{"n_layer": 12, "d_model": 192, "n_head": 3, "n_kv_head": 3, "head_dim": 64, "d_mlp": 512, "vocab_size": 13670, "activation": "swiglu", "norm": "rmsnorm", "norm_place": "pre", "norm_eps": 1e-05, "positions": "rope", "rope_base": 10000.0, "rope_fraction": 1.0, "qk_norm": false, "attn_scale": 0.125, "bias": "none", "tie_embeddings": false, "parallel_block": false, "init": "uniform", "init_std_qkv": 0.0332, "init_std_o": 0.0, "init_std_up": 0.0332, "init_std_down": 0.0, "optimizer": "adam_atan2", "lr": 0.00191, "beta1": 0.95, "beta2": 0.95, "weight_decay": 0.096, "lr_head": 0.00751, "grad_clip": 1.0, "warmup_steps": 405, "schedule": "wsd", "decay_fraction": 0.688, "decay_shape": "linear", "final_lr_fraction": 0.0, "batch_tokens": 32768, "seq_len": 768, "doc_mask": true, "train_tokens": 269900000, "steps": 8237, "dataset": "wikipedia_en"}
MLP neurons of a small language model. Each row is named by its layer, matrix (down: output weights) and neuron, and shows model dimensions 0-191. Each number is 500 + 40 x the weight over its row's rms, rounded and kept within 0 to 999. Numbers have three digits each. A neuron's up and down rows have the sign that makes its largest values positive.
Before each neuron's rows, "raises" lists the tokens whose logits its output raises most directly, leaving later layers aside.

raises: "ered", "ers", "board", "yard", "ings"
L7.down306:551509471467424496542494528566450491463516419554529464490425484447515515454547491482462517523560501450525531483413497579500526491430491473473495513468449507617488527554497483483523513566586466431492501452591513534630567521469572515507518471501500476507473515434474497513435500471449450526500507484511615504469495498516507485459506523530476498439479465468518489451469489521487479539484428505528480536549521448427452537558466528461504469493473473476440425498481476481473527501522472547582461484478513503559502462485537470512528528489533452446537446518414441524474504547485551443

raises: "e", "s", ",", "es", "it"
L8.down175:541548445541437491506458531543578534561478472507449506482463565481496521539492566507560495494496449537498462582509501445508487477458474493471540527504466484486537509497598537568478535429469514506533505415552512495470493437451556458464515500467512551434473515571467595471463571521494489478469557541467463514489434458540419585461480568507547465506475483459456504524501520509499482464516548531484403502481563459492435486450495504510483570451467612479581527492519559525495512548525478502520473465497411532493547462450474489512533478470435518495539506457587492485465534500463528496

raises: "ration", "ational", "ative", "arian", "ation"
L4.down123:462548502579464481545501535545449525522518516558486571548495571469535449573489539495531519474555492469486449482493485560518531491504464454509517506458437521477485469453496432487470448542500496468558489560487528476519526540480453491568556502528542529501531486489473447500480529482492434522547486531526522438529495508560485482547482516520468508401480431536536524519413491493538469535574498501543510466514533504538539397474481508485455430477437568455500531480546555479508504521453489421525505598492449572499521495550538408434513499588485441445489421492487479490618504485477493434

raises: "amed", "ath", "ights", "ants", "iling"
L8.down253:423516492443467505524494486449528467494550547526523575518467505498471537502489491453541459549554503590521502450528517462519459520571502534467508462494483536474528469436426452432493507460492431464496521507462488542501488512495505480517479574469572462487524435492450551525570477409523504493577496509474484526520500486522478486514478465471542494505552542488539476511463515494467517542463506501489508527502555514550493489507421477563560466540483510479500521645526478488467546430422587579514569465425515517511536540625491488455538499508516565518501531463530540494538457537621483548

raises: "ings", "ests", "ested", "est", "ess"
L6.down355:558480451457494573537463492480566517561505453545419521395516511529471501547491509422462502454564516394494512499510472528474525522521534551584471537543475513459495506426485450484538526558469472507497461453546537464484487465490474531527460519440482398472501487493505567537505454570540506493561484524509460508480508396518460500417489542491528527564468428523461465501495519475504522531475530518485497484439505510455407512621508509500401535524518477546496541516459482496470494488479521491470483470488482467459495436473464512479471484476566571481561491422543550562511464520512525422

raises: "mond", "mers", "ton", "ms", "mer"
L6.down411:426460534447501451510599495473535444483502547504518538510477594543446591502489516538553511491474556587514468453484521493566490528458442476519510485454490477473455472508490583499572512527544513594475545464478476484509436466494477579505472493533514464511509489524536492538420469452531448519518469520502541523497463531553491515467496475453461448469461597469452456522538529542558558538582552517531485483523431521457505449505448440487457472475503499494516480441482476474523507445487520479482455465407502538408535438495556492500561427512489456441581511540514496484449566467488525503

raises: "weight", "orph", "ount", "ere", "ade"
L7.down330:520485527533463516486466491519476481505458485429475476499493522492547479524567526467460552460525513478508484516524490545410531536526484440515515472490585521528548518495428586517483487557545562537452502440514443487318468488488482483552470519511532508548544461481400566480492491533516556541487489512468467472567517512539457506556519561410555481482482483494503444546512496505501446525584517492476454466532477494486513408456498540514530480539485513431511471548542500479507567417507331518510528434499476513471485481519461480539470503500506492519508487468527506490541517500494571457

raises: "ists", "ician", "istic", "ist", " example"
L4.down56:483611536486477486490497529485519475527503462545558522506516511466537424482515482483496489455490493478482470524497610452491454464478523488527486519476423525543472504473523476507482520521536490463436522515525533515498545524594534556496577411541527516471555559482448472480533511551600469504482519514495551478567549539536472461511515542429497523458547443483464554430495553479539481532519414477502539540450565500411582566531529455547443555445530488497562536499449524502532523534494509512539545537536481541511468466573434511520538522514548457538494421484512486438390541504541487521

raises: "one", "ones", "ony", "over", "ova"
L6.down50:460503493567468455483561446507423465494464593526487607503483515438509468528459478469515490482484497555511469458507558507473503512500465467482455552520536524524526476533448471509547545488532529544485547501542526423486489513547532509452488494465487445529533513511465458552628528556508528505477475450517540506521462545492481483496611520443477478435471449505564477475558481534422520474577492533459466555567511477543494482570498524499476516472533504527509511457473513511574459484581416463492479509533513570547552549484521488507573481506565517522515433436440544429535397456511498477

raises: "atin", "ina", "ante", "ains", "al"
L8.down354:486547558467472540531459559553492496457534516457505557501443559538492528464510479435527505458487535547517521496466528549496507520530465495461532523548483462564491461462452477527484510544485475537492519507576559502403516518481511507509493493496469519530508449476521540500508504637508525497470500535500518514533574555533508587479485491529450454471537573556474501456484535576531563458544513632560467521570486486514487451552389503457493474512517535551479563519497546530552483478480578560558524452614547510532512483566496543548513515477521520489490573495498495448539501503413498495

raises: "5", "7", "6", "9", "4"
L8.down393:474500486549433446553469514562564531472498539470529432452558460495539513481525455449503522461485524479488507481484493467467465518441488508463543525446542546516502576488543544452550535499508498543529532483502517609443519511486495488477523474483527486454604480501501537529502534502537476561518496451512533541482438485552440504538475520568531539507499489514455502517450482465503449492611485487493498497508514477550607504527536473463478533481560514533489504463506545492447517437542736468531542479494473550557466539508503490499508476465435459515495466473475489480502558503554505566